{
  "norm": "layernorm",
  "norm_eps": 1e-06,
  "init_std_up": 0.0256
}
MLP neurons of a small language model. Each row is named by its layer, matrix (up: input weights) and neuron, and shows model dimensions 32-95. Each number is 128 + 24 x the weight over its row's rms, rounded and kept within 0 to 255.
A block is one neuron, or neurons of one layer that tend to fire together. Before each block is what it responds to, as a language model described it from the Wikipedia text at the highest values.

Description: Structured-text line breaks. Newline tokens ending table rows, list items, or section headings, such as after a closing pipe before the next row, or after a heading.
L3.up117 [139 133 144 125 132 101  85 130 130 138 136  92  91 127 106 169 103 156 101  89 149 150 123 144  98 176 119 113 131  92  96 153  73 155 131 142 146  85 122 144 144 156 146 136 162 107 156 159 149 119 167 129 148 151 124 141 172 108 130 115 137 108 117 120]
L3.up979 [138 119 137 157 165 190 142 109 120 112 110  79 110 162 108 146 141 123 122 135  76 121 166 119 125 132  94 117 115 121  78 145 159 181 146 126 114 165 137 117 165 160 103 121 151 123 138 157  95 152 150 160 124  97 118 135  78 105 129  80 147 103 106 127]

Description: Mid-word fragment tokens. Short word-piece fragments inside words split into several tokens, often the first letter after an opening quote or bracket, such as photo-g-raphy, mis-con-duct, "C-aught Up".
L6.up10 [132 154 106  90 103 164 102  69 143 203 160  47  97 113 123 168  56 117 104 124 127 179  89  82 106 115 134 125 156 104 133 124 138  78 137 147 135 137 116 139 123 157 130 122 156 145 125 140 145 120  97  95 112 166 109  96 165 133 128 127 138  97 144 149]
L6.up70 [167 129 110 132 134  89 147 130 133 171 110 129 165 120 118 112 168  85 117 118 110 118 164 152 130 114 124 133 143 136 129 115 142 145 110 161 107 110 127 115 145 147 126  78 155  99 115 161  92 130 144 142 129  76  89 135 107 196 136 127 161 110 135  69]
L6.up575 [123  73 121 144 142 145  94 135 126 105 108  76 120 145 174 122  90 121 132  80 152 104 143 112 128  76 111 124 135 110 121 128 103 118 170 138 135 149 109 123 130 151 106 112 118 125 127 123  96 155 144 110  93 124 142 144 155  96 151 125 139 168 142 108]
L6.up878 [110  92 163 129 138  95 143 147 157 153 154 125 143 165 113  98 143 164 109 105 127 116 113 123 109 123 143 151 101 111 130 123 167 119 108 139 133  90 139 150 138 139 111 125  95 147 117 106 104  72 154 109 150  91 136 201  93 152 125 143  94 133 138 146]
L6.up904 [ 84 166  68 134 131 126 141 114 125 123 154 134 165 123 136 144 128  92 117 162 142 153 142 161 116  96 106 117 131 115 145 121 136  99 111 166  76 139 123 120  79 132 153 101 122 116 116 145 104 108 123 126  96 128 182 141  81 162 123  99 149 139  87  96]
L6.up987 [149 138  99 129 174 128 154 133 124 156 138  96 152 154 169 123 109 103 167 132 155 203 202 118 163 136 133 127 146 122 121 139 161 134 147 151 131 132 122 106 144 134 104 108 144 106  99 128 112 118 150 116 119  74  74 128 148 115 114 117 122 144 135  76]
L6.up1223 [137 147 142 110 115 120  81  77 156 148 116 121 131 124 143 138 151  87  73 138 160 144  99 125 102 146 135 129 123 126 155 133 171 150 119 169 149 118 104 124 143 157 109 153 114 113 129 147 131 130 155 147 112 116 158 148 158 121 120 125 127 122 170  72]
L6.up1231 [118 140 132 134 151 152 108 129 146 141 110 142 151 122 110 127 112 133 126 101 109 124  78 104 167 101 132 105 130 142 159 106 142 121 138 117 106 116  83 149 145 142 137 113 107 121 132 161 159 127 119 133 138 114 133  86 114 126 105 123 136 114 128 121]

Description: Main verb after subject. Main verb or auxiliary such as is or was right after a sentence's subject, especially Wikipedia lead sentences like "X (born 1999) is a" or "He was".
L5.up277 [111 106 137 125 141 147 120 118 128 130 157 137  95 159 103 113 107 117  99 142 131 111 119  71 143 132 101 165 148 145 110 156 131 135 146 116 127 132 129 122 135 164  88 121 101 122 145 116 111 142 153 144 143 100 120 114 155 166 123 133 100 141 131 140]
L5.up283 [ 96 101 131 137 113  95  99 110 128 103 133 128 166 152 140  73 118  98 118 138 142 129  79 155  85 186 121 112 131 124 134 140 122 107 131 135 118 121 129 121 105 119 124 116 154 116 110 146 122  96 180 108 180 132 100 104  99 115 111 110 111 147  95 123]
L5.up410 [149 130 146 147  91 164 134 121 131 145  84 132 131 137 128 126 106 121 120 120  53 121  80 140 126 164 127  70 129 170 133 173 102 157 140 150 142  99 121  95  86 164 105  98 150 141 133 101 100 155 119 161 131 166 134 129 186 170 124 108 152 152 105 136]
L5.up1146 [155 117 143 108 106 146 103 104 104 155 134 158 157 126 117 137 135  75 136  91  85  94  93  78 118 132 114 103 132 181 127 148 181 137 118 130 127 100  92 152 110 171  85 123 165 107 132 117 136 150 142 142 125 115 127 102 152 124 110 120 118 134 154 120]

Description: Forms of "to be". Forms of the verb be (be, been, is, are, were), often after auxiliaries or "to", as in has been, may be, can be, and also the spelling "be" inside words like beers.
L3.up578 [117 123 120 149 124 121 115 118 121 136 132 132 131 111 132 161 129 104 120  62 141  95 105 108 119 171 108 124  93 149 102 167 128 106 132 107 146 165 102  76 132 151 121 120 138 143  75 133 107 111 114 165 153 161 134 105 161 141 104 111  98 119 146 142]
L3.up1056 [ 95 106 133 143 141 169 105 148 148 132 120  89 184  95 155  96 135 117 143 135 133 144  99 119 129 121 118 152 171 104 146 163 115  77 143 141 158 165 134 116 114 128 142 156 138 148  98 116 146 128 113 119 144 157 123 112 141  98 158 107 144 131 107 167]

Description: Mid-word fragment tokens. Middle word-piece tokens inside multi-piece words, such as si in possibly, ti in substitute or dramatized, pre in interpreted, plus hyphens in compounds like semi-silvered.
L5.up260 [149 119 144 160 118 176 126 125 140 155 143 126 155 125 132 114 117 136 114 165 109 169 144 108 118  96 122 104 137 125  99 144 108 107 121 147 148 136 104 143 147 156 118 143 109 138 157 148 136  91  95 130 159  93 108  98 152 140 146  73 140  82 133 145]
L5.up569 [145 130 147 122 104 157  96 107  92 122 145 165 142 130 133 104 161 158 145 122 137  99 125 120 156 133 122 101 104 138 118 120 129  98 136 119 121 128 116 130 160 162 104 137 111 144 104  96 172 105  92 129 139 139 112  81 151 142 178 147  82 122 156 119]
L5.up915 [162 120  61 116 129  99 123 135 133  85 142 162 156 137 126 125 104  92 138 143 106 116 126 191 114 112 102 126 141 142 166 166  97  89 107 131 123 113 125  92 135  96  90  97 150 159 137 127 154 133 127 118 169 143 143 107 140 163 155 167 128 119  95 149]
L5.up1001 [148 130 116 138  94 108 103  88 138 167 105 120 159  95 117  85  93  86 133 127  82 162 143 118 123 134  91 104 173 117 144 160 131 110 117 132 148 133  93 129 119 105 123 159 111 143 114 106 152 129 150 103 139 118 112 108 117 140 137 156 157 121 146 124]

Description: Wiki section-heading equals signs. The first = that opens a section heading right after a blank line in Wikipedia articles, such as ==History==, ==Reception==, ===Gray===.
L5.up416 [106 135 116 122 121 110 122  98 132 101 146 104 125 134 118  98 109 119 127 167  97 115 122 100  90 121 106 159 107  50 170 110 140 113 151 107 108 127 161 146 144 158 139 119 137 122 101 134 112 112 101 172 116 117 141 143 145 134 142 124 146 134 146 151]
L5.up468 [157 108 139 180 114 136 108 111 150 170 111 143  75 102 149 114 101 118  90 128 159 137 170 166 108  83 153 113 140  93 146 130 127 131 136 146 121 136 101 142 139 121 139 128 100 132 137 167 132 153  74 144 152 121 146 141 105 128 149 141 174 142  92 175]
L5.up613 [131 126  72 147 135 131 126 160 173 105 133 106 117 158  91 101 109  95 163 157 139 159 152 134 129 132 142 143  76 111 158 125 129 111 130 108 159 149 142 133 104 128 137 132 125 108 162 155  70 125  96 113 145 129 147 142 137  90  89 174 159  99 144 142]
L5.up1003 [156 119  97 131  95 106 148  77 119 144 133 102 108 151 128 127  86 132 121 125 106 119 151 103 116 128 111  99 144 115 132 129 149 102 148 166 111 119 113 141  88 149 153 147 106  86 124 140 117 133 127 100 126  66 150 139 140 134 135  91 139 162 125 135]

Description: Mid-word fragments, post-copula words. Middle pieces of long words split into fragments (app-ren-ticed, discont-in-ued, ext-eri-or, un-opp-osed), plus words after is/was like not, only, ever.
L6.up16 [107 141  87 122 171 161  99 114 111 114 151 128 133 106  96  94 125 136 141 183 158  88 132 115 160 126 150 130 153  83 129 136 107 136  93  96 126 108 135 119 105 186 155 139 119  93 123 110 116 155  80 130 126  86 144 139 133 146 143 149 158  96 135 120]
L6.up149 [ 96 134 166 154 133 124 131  75 105 155 150 170 152 130  52  90 121 113  97 142 137 132 106 128 111  91 106  96 121 147 155 143 168 118 130  84 138 144 116 109 126 116 128 141 125 137 104 160 177 127  88 128 126 141 146  96 114 123 135 106 132 121 121 168]
L6.up416 [145 112 132 139 130 116 124 152 146 153 143 121 107 148 129 106 100 133 157 108 136 112 116 126  81 122 131 126 120 110 149 104  94  70 153 135 134 145  97 127 130  85 108 135 149 136 137 131 172  93  97 145 100 111 109 151  93  95 126 131 108 133 124 124]
L6.up571 [168  86 140 136 101 136 140 102 105 141 126 117  97 129 122 110 139  85 133 115  89 102  97 161 119 157 102 112 121 127 117 146 110 111 124 172 121 136 127  83 102 150 126 115  95 122 100 121 168 141 130 157 165 118 169 130 147 138 159 152 159 119 131 115]
L6.up582 [114 139 146 135 143 136  65 119  71 134 105 126 127 130 152 133 116 128 156 121  90 140 148 150 125 154  94 163 119  93 154 157 118  90 125 138 124 136 107 128 163 158 133 117 139 178 120 123 141 112  85 144 148 155 188 132 131 105 175 143 110 186 132 111]
L6.up709 [101 116 136 138 128 138 106 131  89 162  91 169 101 162 150 120 100 122 114 141 157  98 133  86 110 112 113 133 130 118 113 106 176  77 117  82 143 140 153 156 139 165 100 106 116 172 134  99 174 110 100 115 144 150 101 124 180 116 125 154 136 128 120  89]
L6.up1150 [158 134 145 169 174 129 140 179  58 158 141 155  97 120 147  71 101 113  99 155 123 147 141 136 150 104 154 103 184 118 144 112 131 118 148 102 110 138 146 117 165 138 155 165 126 170 108 138 154 131 123 128 176 141 138 124 155 170 106 129 111 126 149  92]
L6.up1218 [152 143 130 117 134 160 107 131 142 109  92 127 110 134 132  89 159 117  95  99 139 108  63 141 118 135  84 118  89  80 149 125 131 135 118 114 142 113 122 122 162 140 103 101 129 167 155 137 181 148 111 121 177 110 115 130 127 162 142 128 139  77 118 137]

Description: Mid-word fragments like "ti". Short word-piece fragments inside oddly tokenized words, mostly "ti" and "qu", as in substi-ti-tute, cultiva-ti-on, a-qu-atic, Joa-qu-ín; occasionally digits in tables.
L3.up664 [127 129 127 109 109 160 117 180 130 121 119 147 126 153 128 160 126  97  93 136 105 144  96 148 110 131 132  97 143 127 160 148 169 132 124 145 111 116 130 127 150 164 136 144  87 118 124 124 158 168 152 110 148 108 150  96  86 164 181 127 133 114 119 157]
L3.up1073 [ 91 108 145 131 147 157 114 146 139 109  94 119 105 114 155  87  89 113 137 151 112 126 107 139 103  93 121 115 144 120 150 172 118 127 101 148 155 160 142 107 104 165 130 122  90 147  88 114 147 137 124 148 163 121 146 124 125 162 140 171 147 129 113 149]

Description: Table row line breaks. Line breaks right after a closing pipe in wiki tables, mostly after header rows (Party | Votes | %) before the separator row; also sentence-initial He in biographies.
L5.up125 [144 134 133 162 122 150 122 116 127 131 163  74 124 129 171 143 154 114 134 125 113 114 123 133 116 110 135 110 153 146 122 160 112 146 138 103 113 154 119 170 153 146 127 137 144 123 137 130 127 130 118 177 147 148 132 135 134 121 161  79 119 140 101  97]
L5.up225 [125 153 140  95 148 146 100 131 140 162 114 176 128 108 144 130 120  85 131 187 137 160 112 118 107 112  95 119 113  62 123 141 117 140 129 100  99 155 133 163 178 130 125 135 133 127 133 134 111 118 107 115 159  88 116 146 111 127 133 142 151  90 171 122]
L5.up505 [153 159 121 136 160 110  78 102 132 110 110  85 142 138 136 124 129  97  66 141  87 125 122 105 122 141 128 126 135 154 126 118 129 163 129 109 155 124  89 105  73 120 124 130 136 110 186 143 149  98 107 144 110 165 118 123 121 141  92 111 156 149 106  72]
L5.up1230 [118 158 138 114 132 159  89 132 168 181 108 120 137 132 141 136 124 144 131 138  72 120 149 136  97 109 109 166 135 136 136 119 147 176 118 136  89 143 107 112 117 106 163 117 142 127 146 141 141 155 101 172 151 126 122 140 133 107 135 125  96 110 148 133]

Description: Indefinite article "a". The lowercase article token " a" after verbs, prepositions or commas, especially definitional "is a"/"was a" openings, e.g. "is a village".
L5.up239 [120 122 151 130 169 140 141 115 134  95 155 103 102 151 141 142 141 103 126 124 150 103 101  74 112  93 101 115 127 111 132 143 135 177 105 141  88 144 106 155 126 143 132 132 134 108 144 106  64 112 116 112 116 151 126 123 124 112 137 110 154 105 137 115]
L5.up297 [121 100 144 152 156 144 131  58 107 181 162  89 112 137 112 165 126 171 115 103 113 127 123 108  96 131 100 143 162 138 137 126 113 121 135 134 190 130 154 156 125  88  72 125 152 139 137 147 141  97 160 116 127 172 121 137 133 134 111 116 108 117 158 142]
L5.up480 [126 134 140 120 151  75 155 136 130 149 151 138 118 148 126 113 121 120 172 172  76 150 170 132 160 148  98  67 129  93 137  75 102 158  89 100 111 111 146 152 136 127  72 147 105 148 140  83 114 111 140 131 123 129 117 113 118 149 132 171 101 103 143 159]
L5.up957 [110 133 167  75 130 113 137 150 149 185 161 125 142 120 117 133 139 107 100 136 107 175 145 120 133 136 106 131 131 118 111  82 136 148 104 153  90 131 125 155 128 120 115  88 136 102 125 112 125 134 127 122 150 119 141 131 134  66 156 156 143 143 119 198]

Description: Event-time prepositions. Prepositions and words that introduce a date or time phrase after an event verb in historical text, such as closed on, In November, After this.
L6.up96 [117 162 101 116 156 127 121 156 118 157 134 114 151 171 117 131  87 159 119 114 146  94 143 104 144 126 141 132 139 143 123  96  96 127  87 137 120 105 134 113 106 133  91 118 114 169 130  91  62 149 101 148 113 107  96 129  94 124 101 164 149 107 137 115]
L6.up153 [170 151 143 120 148 124 144 160  96 140 122 127 139 119 145 112 152 119 163 156 117 112 157 146  84 105 104 143 146 135 111 159 129 143 123 102 141 153 121 109 138 146 117 162 131 132 131 114 116 125 118 133 123 133 130 164  93 140 157 158 125 114 118 149]
L6.up232 [135 126  91 135 131 149 147 139 110  75 126 179 116 103 124 107 100 172 133 184 107  89 106 122 111 108 169 144 135 105 120 118  80 140 146 122 137 132 130 165 124 130 155  83 112 117 121 122 107 127  98 108 111 143 119 155 139 161 148 135 160 121 108 123]
L6.up252 [190 126 151 147 119 165 113 153 151 158 132 102 125  94 133 142 110 134 156 158 107 155 144 153 127  90 105 131 125  92 104 138 152 123 152 162  99 147 145 124 114 137 180 109 109 140  75 116 124 178 115 135 131 105 152 142 177 116 161  96 153 125 148 137]
L6.up648 [ 73 115 115 151 111 150 131 136  78 109 142 104 110 149 172 111 124 108 153 106 133 130 106 155 148  80 121 146 168 108 119 124 118 137 139 140 133 150 123 145 157 116 137 167 135 146 122 143 113 150 105  98  96 146 102 101 179 115 149 137  82 123  79 153]
L6.up773 [123 186 102 128 134 144 159 117 107 117 104 147  97 171 122 108 134 151 137 150 102 132 110 130 133  76 132 134  91 129 128 142 175 112 149 119 106 127 112 143 136 124 177 115 114 127 198 135 137 137 117  98  96 127 128 149  99 136 121 148 125 139 161 137]
L6.up931 [109 125  63 131 119 135  97 158 119 191 141 144 163 186 116  83  91 152 155 150 114 175 108 157 131 123 139 127 148 141 186 130  82 105 154 113 127 149  89 155 127 171 117  76 118 129 134 138 153 138 149 131 156  98 113 159 122 128 117 131 135 147 130 148]
L6.up1127 [143 129 138 120 121 155 111 132 161 123 124 139 116 141 136 177 115 161 114 122 123  95 136 104 151 137 142 145 146  88 154 142 108 115 101 110 135 153 158 126 189 113 116 124 133 134 182 101 131 165 105 131 139 138 106 130 115  99 131 150 141 143 149 125]

Description: Preposition "on" and kin. Prepositions opening a phrase after a noun, verb or clause, mostly "on" (feed on, located on the farm, on foot), also of, at, after, upon.
L3.up773 [125 128 126 139  95 160 129 123 150  79 158 139 103 152 140 114  79 148 135  78 117 117 123  76 134 115 147 158 126 144 114 140  68 134 117 174 139 159 104 130 143 141 137 110 122 125 132 137  92 118 156 154 107 155  90 115 170 139 118 108 153 148 121 131]
L3.up915 [189 186 107 152 173 155 161 128 129 189 124 128 146 178  81  95 118 161 117 119 121 139 159 164 158 106 127 129 149 131 134  90 158 128 121 100 146 133 111 189 157 126 137 157 127 107 131  99 139 136 173 147 116 110 137 121 117 148 124 141 138 165  90 139]

Description: Past-tense "was" after subject. The word was (sometimes were) as main or passive auxiliary right after a sentence's subject in Wikipedia narrative, e.g. "It was released", "(1913–1997) was an American artist".
L3.up409 [ 76 164 137 131 113 152 119 150 142 161 149 104 124 119 131 188 111 110 107 117 143 163  85 142 122 176 109 119 153 138 124 168 113 104  96  84 109  72 163 129 117 113 151 119 112 138 107 147 175 118 108 134 164 193 103 101 160 127 144 109 107 103 112 103]
L3.up913 [127 144 118 149 142 116 137  72 120 129 104 142 135 156  80 142 134 118 116 119 138  81 164 133 181  97  81 119 128 103  82 143 148  70  93  96 125 176 158 129 160  95 169 112  57 144 110 112 132 132 117 143  93 111 148 107 117 157 116 148 114 135 118 137]

Description: Mid-word fragments. Subword pieces in the middle of longer words split into several tokens, where the word is not yet finished, such as in-tell-ectuals, ox-yg-en, rel-eg-ation.
L5.up42 [113 128 134 111 130 179 141 134 158 134 139 134 140 124 118 139  97  83 141 145 127 146 145 147 139 102 113 111  94 118 162 105 129 142 135 129 102 150 133 121 108 134 150 169 118 101  94 133 112  98 143 125 106  98  59 102  97 159 172  93  92 134  97 105]
L5.up124 [150 143  57 141 140 148  91 123 142 163 130 137 139  88  93 130 141 142 107 111 133 165 141 127 156 101 124 132 140 110  98 175 121 141 103 120 154 102 149 135 172 113 173 120 156 126 162 112 112 135 115 104  81 129  92 139  97 108 113 116 152 148 169 125]
L5.up760 [114 123 166 148 115 148 142  80 148 154 108 163 133 106 142 133 104 135 131 142 113 168 130  81 143 128 147 156 106  99  69 119 117  92 121 127 118 133 156 118 133 139 128 154 109 111 109  95 146 108 104 105 121 104 110  66 106 109 137 134 148 126 122 107]
L5.up1235 [157 136  93  93 125 107 142 135 133  78 100  90 154  97 138 128 146 124 112 145 117 113 162 117 159 140 129 141 122  96 119 139 149 109 149 189 117 114 107 128  85 111 109 141 106 151 118 130 135 100 119 111  83  76 133 116  74 121 145 105 143 109 124 117]

Description: Sentence and section openers. First token of a new sentence or heading, mostly sentence-initial In (In 1943, In addition) and the first = of a section heading.
L6.up335 [132 167 166 110 157 158 171  98 132 107 104 113  99 141 134 139 101 152 139 180 116 100  97 129 142 164 138 145 127 109 102 114 130 130 118 135  96 130 148 130 207 145 122 143 144 101 151 139  94 129  99 102 158 140 138 111 125 149 120 160 127 166 104 134]
L6.up563 [137 154  96 114 100  91 148 119  96 166 177 165  79 100  96  95 125 156 145 132 122 124 134 120 106  99 139 150  94 125 127 164 119 139 149 137 167  90 133 149 135 170 125  81 132 130  79 136 119 133 125 126 170 149 139 103 149 162 113  94 139 180 129 138]
L6.up655 [131 135  99 122 107 118 110  94 138 167 185 153  97 161 137 147 128 145 143 165 136  80 100  91 182 112 119 131 131 146 118 100 138 136 158 123  99 175 131 139 164 174 148 174 113  96  97 139 147 130 161  97 138 106 101 117  77 112 109  96 123 140 129 136]
L6.up791 [185 128 127 139 114 165 114 125 135  94 158  95 161 151 121 128 142 143 112 149  91 189 127 104 121 121 121 179 100 123 163 149 141 113 120  95 124 171 147 140 163 162 137 140 163 131 119 111 116 163  61 137 114  75 136 127 126  97 119 160 130 106 143 126]
L6.up903 [149 160 107 111 122 131 132 126 156 155  74 136 133 141 105 132  98 143 122 158 117 163 113 163 151 147 162 132 157 126 103 132 142 129 123  98 107 124 104 156 126 163 109 131 155 129 124  79  96 123 159 142 110  97 105 121 156 108 191 108 158 129 101 132]
L6.up972 [143 141  91 182 134 132 131 128 140 143  65 121  65 132 184 112 122 127 129 144  73 173 118 137 127 119 122 157  93 103 112 141  95 140 120 129 106 120 126 128 159 120 121 100 137 141 161 119 116 149 129 107 133 161 132 121 126 113 139 139 192  91 149 163]
L6.up1018 [ 95 137 130 114 138 128 145  85 158 128 125 136  66 123 124  96 124 145 169 139 144 100 141 119  70 118 163 116 109  84 154 144 148 130  96  97 159 133 114 189 122  95 120 121 107  71 132 128 142 130 118 182 143 100 137 134 146  94 123 117 125 126 110 121]
L6.up1205 [115 131 127 115  91 170 168 129 152 134 140 115 123 147 127 167 102 109 129 151 141  78 107  99 108 129 153 141 134 111 114  92 128 152 111 122 133 116 130 142 125 121 118 145  86 144 126 104  89  96 151 123 109 115 151 108 168 148 131 121 116 146 135 104]

Description: Time colons and articles. Fires on the colon inside times and durations in track or race tables (2:20, 4:05), and on function words in prose, mostly "a" after is/was or a comma, plus "the" and "of".
L6.up97 [112  99 100 129  86 119 105 163 155 112 148 127 129 114 138  92 167 144  83 187 183 106 132 154  83 150 115 150 121 132 125 162 136 117 149 124 134  97 103 106  93 158 123 103 110  97 122 134 135 162 108 160 107 114 100 128 148 115 139  74 138 124 132 121]
L6.up147 [105 139 151  90  67  94  89 138 147  58 120 119 152 102 145 153  88 117 130 144 154 154 116 143 138 102 107  89 131 137 165 143  99 119 144 109 121 113 140 115 146 125  98 128 126 144 151 115 146 125 112 119 118 129 147 129 111  90 167 137  95 138 123 170]
L6.up189 [118 133 142 137 109 132  95 127 139 129  91 117 143  97 141 114 120 159 155 137 116 113 136 116 119 151 112 155 156 169 141 120 101 122 150 170 146 137 115 130 120 117 110 136 156  94 134 122 113 130 122 118  85  91 177 121 105 163 150 167 138 166 118 159]
L6.up313 [113 159 104 120 117 113 139 114 148 115 143  90 129 127 107 132 136 150 117 137 119 168  99 116  78 116 142 157 127 129 124  93 119 128 151 117 133 161 131 151 119 179 144 135 121 130 128 120 145  93 132  93  98 147 121 103 143 138 147 138  70 131 137 122]
L6.up332 [160 147 126 126 101 115 119  94 102  90 152 130 116 158 139 126 146 151 115 139 137 156 161  89 117 167 149 162 117 174 122  87 153 149 113 150 131 112 104 113 133 133 135 130  77 166 111 130 146  95  86 135 142 101 124 107 142 156 120 131 179 108  97 131]
L6.up471 [ 74 138 111 129 113 128  96 108 116 124 112  77 173 111 130 128 149 141 114 148 137 160  92 107 129 105  92 127 146 120  78 115 130 152 111 146 152 106 120  93 132 113 130 129 131 108 129 136 164  86 176 143 116 180 123 104 116 127 148 129 123 129 166 126]
L6.up636 [102 112 155 114 125 123 114 136 108 154 113 115 166 117 134  95  89 152 102  86 146 143  89  96 136 163 144 160 138 156 128 156 154 103 145 160 100 112 141  91  93 146 125 155  71 137 122 141 134 147 153 102 127 137 122 118 209  81 127 119 140 166 133 146]
L6.up1210 [140 138 119 112  89  97 166 120  86 112 118 124  90 126  85 126 174 133  86 105  96  99 166 176 156 130 188  90 117 149 104 118 115  94 150  81 119 137 130 140 131 123 159  74 106 125 146 136 124  93 138 119 103 129 115 127 125 166 101 131 147 124 119 153]

Description: Main verb after subject. Main verbs, mostly was/is, right after the subject in biographical and encyclopedic sentences, as in "He was appointed" or "(born 1991) is a".
L6.up68 [164 111  95 155 115 159 135 123 125 106 112 179 115 104 177 124  99 142  90 127  85 102 127 132 171 106 164 124 114 117 100 130 127 162 135 125 138 146 140 144 138 102  95 153 128 130 109 109 116 139 155  85 154 118 133 102 126 120  78 145 173 138 119 105]
L6.up394 [158 111 121 137 126 142 170 111 143 131 143 112 120 123 140 132 126 135 140 101 116 142 105  95 103 121 110 137 101 115 110  86 184 106 158 140 153 106 159 122 119 160 118 123 140 124  76 106 123 150 123 150 131  41 141  68  70 161 139 124 150  97 183 134]
L6.up406 [165 146 144 118 146 165 139 138 117 106 146 108 115 167 128 114 140 134 140 139 139 156 112 119  84 119  98 129 114 107  92 105 158 111 131 154  98  94 180 100 179 134 156 130 146 129 119  94 128 132 139 128 133 175 119 102 108  87 114 133 117 123 155 136]
L6.up608 [140 134  86 129 142  85 121  96 135 154 111 138 132 122 111 103 121  94 126 114 138 140 126 126 146 101 161 110 125 126 141 125 134 115 116 122 139 152 104 127 113 149 147 117  81 165 159 111 135 101 147 105 125 148 142 126 104 167 154 102 155 144 190 163]
L6.up954 [ 88 157 142 121 114 152 146 130 117  76 150  89 156 119 130 136 184  85 181 130 117  93  76 148 117 149 153 131  99  99 177 125 133 133 168 119 119  94 145 108 167 166 116 127 109 115 135 147 107 120 119 156 122 103 172 129 121 135 107 103 101 146 146 162]
L6.up955 [121 120 141 100 105 100 112 116 120  79 126 156 116 111 108 121 150 129  75  95 118 152 145 159 144 190 158 141 158 148 166 138 154 152 169 114  99 115 125 141 141 127 145 138 125 121 100 160 100 120 117 119 109 122 139 101 107  94 138 155 157 129 146 143]
L6.up1088 [153  79  92 167 143 161 111 114 137 116 149  91 113 103 158 158 158 140 108 135 122 115 134 114 124 137 145 115 100 144 138 119 174 117 141 120 122 137 169 120 149 141 151 142 113 129 155  93 152 108  90 129 132 154 144 130 136 120 178 152 125  99 130 146]
L6.up1196 [140 156 169 137 166 152 128 122 159 130 106 106  75 148 141 140 172 123 128 116 100 125 102 107 133 103 152 101 104 137 123 120 174  90 112  96 180 168 117 151 118 111  73 102 143  90 116 110 153 121 115 148 143  84 118 123 135 124  73 138 127 129 116 129]

Description: Table row line breaks. Newline tokens ending a row of a pipe-delimited wiki table, such as charts, squads, election results or standings, right after the closing "|".
L6.up5 [121 129 132 186 111 133 143 130 107 118 105 121 108 120 103 121 137 184 145 161 128 156 146 158 111 126 126 128 128  99 131 148 132  95 126 150 134 102 163 149 116 134 150 112 148 117 110 147 163 161 111 118 134 159  94 152 134 163 128 120 140 138 113 133]
L6.up25 [153 104 120 121 156  98 113 115  96 157 125 110 173 120 120 109  93  98 147  94 117 110 149 109 130 128 105 133 133 164 130 122 142 150 154 111 103 113  86 167 172 132 128  95 133  84 139 110 147  98 106 143 136 106 103 123  93 129  84 143  88 110 137 124]
L6.up212 [155  87 102 128 141 144 131 134  98 111 105  72  60 127 132 165 150 104  95 135 113 159 133 134 155 145 138  95 135 122 104 167 115  92 120  96 183 101 124 151 133 151  96 126 109 123 124 137 147 149 122 138 156 134  98 114 122 149 152 148 176  90 124 125]
L6.up368 [129 133 111 114 145 136 120 122 150 151 122 133 141 166 111 100 101 111 123 209 130 152 146  61 108 132  94 114 121 161 105 106 135  92 126 144 155 131 118 128 137 134 113 173 158  99 146 107 132 125 115 186 131  98 110 195 121  87 109 137 157 145 132 162]
L6.up769 [127 179 140 158 115  81 109 117 148 114 145 138 141 145  99 135 149 111 122 106  90 147 100 138 118 120  88 117 139 129 132 149 116  98 124 139 116 161 141 146 164  86 150 141 161  80 157 166 154 118  89 143 117 116 135 135 121  95 113 128 147 124  73 143]
L6.up817 [134 113 139 132 143 141 170 151 133 158 107 121 136 109  97 110 145 124 149 150 149 154 162 139 106 133 101 145  96  88 132 162 146  94 143 149 131 131 112 104 132 121 124 113 127 175 166 162 127 151 137 143 140  90 168 143 153 112  93 101 142 117 132  76]
L6.up919 [119 146 102 131 119 112 142 139 153 149 128 113 145 142 108 137 117 150 128 117 123 142 130 143 137 119 113 142  97 114 124 153  83 127 112 178 111 131 129 125 142 137  87 120 118 114 151 140 138 163 140 191 130  89 102 127 134 129 103 148 138 143 127 119]
L6.up920 [128 180 129  86  65 118 121 114 142 144 126 152 108 110 111 135 136 119 117 132 153 145 122 128  89 161  93 182 123 135 111 145 175  93  81 106 118 124 144 151 107 171 139 121 132 156 110 105 105 103 152 186 143 133 104 112 134 138 128 161 159  94 140 153]

Description: Indefinite article a. The standalone word a as an indefinite article before a noun phrase, as in is a Dutch footballer, as a cowboy, by a roadside bomb.
L3.up274 [164 117 131 120 159 122  99 150 109 120 137 139 137 116 109 168 129 165 104 138 168 139 160 149 111 106 144 124  90 117 123 116 116 130 149 125 144 155 117 132 123 131 100 109  82 148 121  99 156 136 120  94 101 114 115 169 144 107 141 151 155 127 169 109]
L3.up322 [132 125 103  99 125 125 118 136 118 140 160 126 134  90 111 143 110  92 125 123 126 120 129  83  99 138 148  96 104  94 107 117 142 144 168 136 123 128 118 109  74 146 115  76 108 140 158  79 143 119 142 135 115 138 147 134 128 111 125 168 108 146 130 138]

Description: Preposition "in". The preposition in/In, especially In opening a sentence before a date or year (In 2011, In March), also mid-sentence before places or settings.
L3.up314 [119 119 161 169  89 179 136  88 148 161  95 118 157 135 111 121 102 191 173 113  98 115 160  92 161 103 112 117 136 127  66 114 142 163 118  86  74 112 122 158 146 131 126 150 161  93 136 130 114 112 144 124 129 145 136 100 138 141 157 130 142 121 135 125]
L3.up1155 [153 119 112 114  98 155 167 142 117 130 113 117 114 155  97 157 108 132 189 132 116 137 113 124 160 169 157  98 151 147 117 136 105 113 108  86  96 108 130 162 105 136 113 121 147 140 121 110 106 136 120 119 133 155 112 185 105 129 139 140 107 113  89 148]

Description: Preposition "on" and line breaks. Mostly the preposition "on" after a verb or noun, as in shut down on April 4, Notes on a, keep on; also to, from, and line breaks after section headers.
L5.up671 [134 149  92 191 118 127 141 108 126 119 135 172 123 109 125 120 144 120 152 122 174 156 103 138 142 147 176 161 175 124 126 106 123 110 148  74 153 119 133 141 119  97 142 112 135 135 121 111 117 118 124 121 147  81 142 152 113 152 172 171 115 100 108 135]
L5.up1023 [128 109  96 143 121 109 131 126 193 146 155 122 161 120 108  97 169 151 148 113 158 138 144 132 131  67 109 166 160 127  99 143 169 116 137 113 147 121  94 129 129 118 150  77 115 139 126 142  95 134 132 135 128 111 122 114 103 138 108 146  85  75 119 105]
L5.up1179 [130  93 154 141 130 165 134 142 138 122  95 109 131 150 154 168 156 140 130 115 115 121 107 128 144 139 119 146  86 107 116 131 135 171 168 158 115 159 145  77 163 109 132 100 111 127 106 126 103 175 165 132 140  95 103 119 130  98 134 119  94 105 115  86]
L5.up1186 [124 120 180 154 124 128 121 110 130 146 133 105 140 127 118  83 134 173 151 121 163 133 130 107 128 106 169 118 128 108 126 133 100 125 147 160 133 132 119 145 115 120 142  88 124 144 156 120 115 101 153 101 153  99  93 130 126 121 150 116 145  86  86 155]